Weights of a small transformer language model: LayerNorm before each block, learned positions.
MLP neurons of a small language model. Each row is named by its layer, matrix (up: input weights) and neuron, and shows model dimensions 0-127. Each number is 500 + 40 x the weight over its row's rms, rounded and kept within 0 to 999. Numbers have three digits each.
Before each neuron's rows, "fires on" lists the tokens most often at its 100 highest values on Wikipedia text that the model never trained on.

fires on: ", "
L3.up21:542539461564491504491530550491529526473449390524478496449471500560480556470552466408513550548509511464526421454467452522500495494472512572453486505517542482529542577487511476556445527471450439482463456499517530480517440504462520589471504489446549506476589497484492519526556502527475505462580484479433489558546474498499416505503483518503506488564487513506485461527503437480484477456524

fires on: "us ", "is ", "i ", "ian ", "ese ", "a "
L2.up46:454419540484537483538497507513484528501464453516447499508485563466458533552487480493441443508543504519472549450538473561471570539466486487559559468478483452505484482478494524464485500506471512419459541470586500473507349481509498495545550557480462494577454459573481482507550473509578542547490490546478526510531511502511541607554560519485487528526465458530414520495450510572486513491518

fires on: "\n", ";", "ro"
L3.up13:500507516521522443470538490434478506525540517542559548560383415530508516476493520420521456548421554556492490467458509536515494488567459536492472439485516542463512448475458522481472527463461512562438466488514428498535437525507497524509537498556456540544545434613498462468508490503471397527477532542496490606501495538478521550428507528441532511406514472477610480519540478523536461538486

fires on: "\n\n", "a ", "is ", "=", "ish "
L3.up202:568409512488510452442508490513509529478432461504513489443495460512462493483449446485546520527474536539499528513488558463377590529517536495541473478484476550492443512494489515586550497448512465509497460492524463464466478517452575534557441519520514467502468477519462472567510506463567541546501531512529564539484512504439483555506510527397501546527451463469498481516494480529446441483572

fires on: "a ", "o ", "is ", "it ", "one ", "her "
L3.up112:420448447428504508484532495420533428486477464506478522557553520487513512507537457442500491481495486488504478509467513465459458494539521550445557521527449521514484498537503614488529482493541458490437518497473428492549432436545509536511496480511552550513497473467553515496513511469482541527566403454539556538491489477473572505510437465500458543521479478477511476559509527507539531532512

fires on: "a ", "an ", ".", "are ", "is ", "at "
L2.up299:447479484477542563527532388455541501489513544506507511537465560554540458529520471486560452507450514527478515450545540519474483485526506491458505466557432552458610491494500492487513528509550494516426504466548497447550408512534528447464501499487532503494523481516512532526464493486526506537488436605501600516482511400564544494559472553552449486520548505523553451483519526529517527522519

fires on: "\n", " "
L3.up294:521518492452496437475551504426481511483489427502505549490482428506490522555591470552542545474424481512516511435407581576510475487559447558514469539453419530514570547496473486525395489460539528511419507573558456477452386564485504498440439495486483491493510460545479550493504463441535572500510513485515477535526513510461531547507534475495528521419525456423521483492535494549525455512478

fires on: ") ", "), ", ", "
L3.up778:480455527495471479425553441515557510491463544492452455472549483484469470506475514494535459471468508554459482446480481541622614495451532522444460452507502482580469542483531501506554517479492520513439493465554556455561489505535527535469456478608526521533484494499543497466456458552486482506498525507476487512462503496473537522486502495442543452494472499542533492439505396537530527485488

fires on: ", ", "\n", "wh", "where "
L5.up84:513457527608560470532480493513539499433500518557561544523532515470531445459553458470506511502501467436443440511534520566531499455480446517478472500538539520504521512461472408554489499544488532509493437492481508508486570495554532507446482530502528450556429532505490505465517482435461498515548459472491511524441491452529404528559486521580519497519503527516529402578476462495481497475439

fires on: "en"
L2.up6:504467508543549607501475531509469489483534471529506613504441541470494469470474509505417433510528480510494458578490520435531514520462525489483526454490589542467480514508500564495521432487487426511471527523489385531531507478491487496523558496499480570503463511497474564484471486487494520526517485478487558479481577399508481444456475547465458575501427496512504459569558498543492446446521

fires on: "born ", "'", "in ", "\"", ". ", "le"
L5.up160:523414498521426506537470490537529499481494518521485511507423530521458467503470587544523511451424462472509510552512501522584556581458585476521480491551475506518506546482429499547460567494492473468524437555457613490492513511491470472542524460511491505523532513521505425542513539495482555521474530511456470607538471537472457511512481577521477483444451487533487436491484461519562479506484

fires on: "of ", ".", ". ", "ear ", "P ", "C "
L3.up831:489482504477486536568480448460517552514424491437474482509541506513458485559488553460463486476526534513542566535467491548490482461581495490502505568524489586465526544551466469470472426619437482501473506454467557478547525543552454507466509443480525531545508490474536455516458510539462569501463516447504504506466537477482550473458492506492523460492472484477489547519457534507515392462489

fires on: "er", "op ", "ter", "in", "-", "et"
L5.up727:474569521445477503503455532487506489450530485549577527504554473502532453511561430493500449562503519590486492491490524496522462431477465522505478524569514477544543391446586595468436470537461491529443441405547540500550533508475501503483564520464494573519498525515464464486464561482507540507489475486476508526523545445507518515561484561456517432474497454471469453556539534567579455511486

fires on: "–", ". ", "|", "| ", "-", "to "
L2.up136:505489451520490526507513520479454489492626455471472516484486467541465488566462540501541556493503539456466531560500512477518544522520440458475500554562471455494522529589470483451434480507508497451532450501543499494492449503513432536547556501455515499445527533591526518495461509478498482535480533466578436517566488477479545458556495478432516481422489480473466421491434507542494462493495

fires on: "a ", "as ", "o ", " ", "at ", "is "
L2.up577:462486406486482523470504452400555511488507451550470500529561522482475475504546481453462475519515521480529465569483430548505430510504495491501504465507436533521496535533542603443521526499522514500431490441425512514503417466557553463535510489515529527468485468457535461448545483449536530566554425530508550548494485460561539494549439440536445596502455461576514496481557517540526550520515

fires on: "en"
L2.up415:501460484487467558581473529585442482509529550500457566511481467515557445487451478455494525535611504539403492555445526472524468513479530498570541513569526511527490525499509501536544401457467409502522509433482529542521502424449487465530497472563523533499491558517500543393546483489421506486513559464458514505494522419564509509439538531500412554472480513513474525462443510520520405457536

fires on: "| ", ", ", ") ", "; ", "has "
L2.up115:496455455555585476480579475463538532465491515482493498554472507523518547478527502476502534624479513477520451523435494539463585454568497473449433403467493504507524534516554539495503502470471498546491487456496393438510515492484538513514525457512497528485532481530548544469490477487494438498452552448485534509474450480505537541464546492468531509459466450542493532550522490452500504530510

fires on: "fin", "tur", "tic", "are", "eng", "ear"
L3.up870:464461497446581512447504540527525525455461451452494462470453574510499462483520470572467462479508514475530550492564548491424444551482551485550491490468506601572504460494527448533547475513466505497470525548525463457478513473460475394474533483486536513538454532505557544565501482426547500521445407558516507503483520569535480571460481441458488518556472428481552485488550471498558560536489

fires on: "en", "ens"
L2.up735:514487547509531580450499507527510534493499521578483638533430512489499502529457446525493482489509490489503487530445493548553543515562444488523479559525562520542511551463529492448446448441471488564503529447530433522472483462507473458500517447510519489552500490531493518418525434517477535468561493457540459520483497448457489519465501453461446575533456527597535445500494366481461481472453

fires on: "ed ", "born ", "(", "age ", "ts ", "in "
L3.up884:572474465482531449483536495471497529454504477490574490456452511520425508421505477511471430443505440505539443493542555498513527589406546476558515546455484544504515507489520538553495552530487538508499514490501563518453569497573455536473612464509503450602552479568412493450548521513471513494523487480485524509504466494454496559467548521535474500519469464495523518483490436483529442482514

fires on: "at ", "on ", "in ", "is ", "are ", "as "
L3.up912:474451481454541517513572493478539501529425516464466521534475504508532477535450487485459526514537476410478489509512519509415453495519494557496578547575469512539574516507519428497534478506491468481467501454486573509547483495569558464495491478497530485504533445446569465511524445455553578582543419433577552479456525469565574487517556478547461540525477488525515508484505518479580459500533

fires on: ". ", ": ", "| "
L3.up105:523485566506568550466413464480565507443495507478563518473441540507542492557459549513461583467561461473475536542480581443541457498544561555509534570495456448417475512572482506489480422482499540474487575477522545507492519472521457521480430425497514496506477496436431512503470473504519531536532444487538488525529513483486522456461514443539570521506411418481531452457452495493512439454424

fires on: "ot", ". ", "ot ", "out ", "Se"
L2.up851:488458508518493544518454500548485481491529421492579479537460585502521541521448586447448525421488465522486541516501523520508504507561523518461472544511476470508463513573451451536491461488431475498523560485521523433507432436548444425494526501522528568539445512495528514515438463487606558519509488526500471554464480528511527501556543503509462515486455494398561462543553478476497522425494

fires on: "–", ".", "to ", "– ", " "
L2.up292:502473437518493531520471495507520508483519397451521527521488551506419459489408527491573624467526521579530460587467532507541442572490484519515505510615485544476505465511449490494405529455520481507485496493627534502482430495517509446477549447520528505479466516533462497493495540508491465501484503469460530501534473451490492451490502461482460550394536519525505526527478575515508439492498

fires on: "(", "/", "| ", ", ", "/ ", "; "
L3.up805:441429480497569503491554482511483479540525482476483507508423464501530509486473562511469502519495519503537513590484446519443499494556459411454446503467523506465540448560549623510558568492482483471450470500486468492530535477486501448478538451592478544476513478516496502533475458491469471442515533460552579507455492548488578550464536436441492553459407522478493492559541508420509486523523

fires on: "\n"
L3.up248:522485551539440428485582530476437572456556501485533486531478533510492562466522472458581505465382504447526508483497495551572491478502440468420472535463468554543501496471503518488467485471568568538481529550524468522491506428501589466474514532517520552488468541552564543487433515458469479483498501539523537540520465523499488547539445492500518471401462484454554487453492529564526494508514

fires on: "(", "ud", "ow", "oy", "ab", "eg"
L3.up411:487454576484519506499539494483557484507484420507504519451476479490587504511583498449595491402540461511444488439582519498498455544494468536558479460536461517557480396524497479552546468471489510426489492530484502492449463433542494492452474516464506447495489572460534496592473488411487525514516541513514536457575503571527455459526541454510483562541538470482460510424452495499503491561475

fires on: ": ", "– ", "| "
L3.up63:481475518496541512452493472496589503438504501503524582505496523436467546428481529435529506456543471491493477604496571520504452451537519493532505536473503491485549534535498475427467474435561566488454485468479492476532482476487520446500456455522601541547434476568513529448490492451482425528482446443518516526448495533496531502539498482527498612441462488510540424424520491434502486460565

fires on: "John ", ". ", "is ", "illi", "ke ", "en "
L2.up309:571429518431523539492473487429555491552539502437475597583527536577491517510484506486491500518516510501421519560444528451471527545518506508551527576466422493515422532413487545485459419483484509485528560536514412525542487505493503516487566431453518513478503497468520523458450450524528542487531524519553539525518499463491473432541443497517518517489479388455530479495486534537542407470511

fires on: "ol"
L3.up599:486459545474635497497469474468485511460501554556546527517463547594564407488496552431471486533509492551490483571448484482535451516507508459478559519477489499500572567468551525491442418532474480528559499465554511485527568468489469507489473438484464520404587462472471488454524522472550498536555522479522573549494518512413493473439468507542566591407492453475516513505458536517541494508499

fires on: ", ", "\n", "of "
L3.up696:573513480575527511503538487452541481428480415528524538485495476490542464518534428423539585471552535424518460537491429550524497492447458515502529506520554490521543633480471504550471523555450501477522452550500530482468481525535477532392489449427537508532546465464476537472531474505546531509522470437434479476541536466465487488461452528540484516499470532537420443545486405497512502471503

fires on: ", ", "Th"
L5.up450:499510542552481490487520406444515474489531434488526458491504466527477475471520537502477460589568454435469417565513477551591527511507464531437472516542604504481561564541480477539426505449539432451506445454468528488569467500451541494436576533434480519486505488499531448500555529460472499507559483489462500534500504461506481511490500564550502462543536525502503443536545422530519510505470

fires on: "ol", "ever", "sec"
L3.up697:545526533461530546520521501535481482506526509495553480494490508453560403521555533435436509372536579506520472507498519458521490488533448474436517489488532501413509553480528443544507437581500433508480470467531428516451559403496511527498516469453456464419496527556527530537472454495530455493518493517484480518523536466499530504423499554595491544463483481488500500525541500494525449499473

fires on: "ow", "ear"
L2.up609:484460518462579555461454509509495458529517423478570459503470541475579519484544503511486460540513436449529526517531515505472459497478462460606484469503484517515500491589489499501491465505426574495512538476493542478495433472523490439514427487481464559519526563485528542577495538500551475480494458524482538531549470511489443479489508538433496480542494452444540479521428501505545479542454

fires on: "ow", "sk", "k", "ick", "ack"
L2.up860:520465436512507457395497471508508517574495476555590488472498551523565536533454548453505518508513469422464469515500545545482486536504504480514487462455491457515514455563513511527483554485469554576488492594440506487551494441452522474528465513446528512491447538424518545525515501527494511480540513522437533492542522487446552506525557499545533509562465425542513446490444523550595508512513

fires on: "| ", "|", "and ", "(", ", ", "a "
L5.up16:540485509529508468502527525459517540455507534551504532473498468566470514525558490490462481555497523529502531478475524472517577448575494460504351510441469449522456488520556479509502466516467476504459463545487454480529517482492491451465509495592466510467458575494481523473491471544475491514483589550511521461480507458413527577505486561570507458488529563516533452532482412477590542456539

fires on: ", ", "9", "7", "8", "6"
L3.up286:498454510466472470511515473519541530415535496529579519490496545418483487465476579486553400496528497509480484548453462553561576433504487483481511452474512505498425523492534508497427450515492434488486476470492513503520450428541501512519531448562517506430512559499543523556468590504459546462440479476435472562448472534451464487560494490401519497571490510510544460507418473465483510575571

fires on: ". ", "at", "). "
L3.up827:565473505527499522510491496511523458434536475492518472506556512473529547507466526539496541491549477446421576448472546401519455493565570440521524512563462456511493518463411492504559512539460502579547531488467497494541531524565507510428465493552532502475534478508453564449449484455586562531474538447512501577520508501472482499443486462609527493455507470506554487491458524558466473447477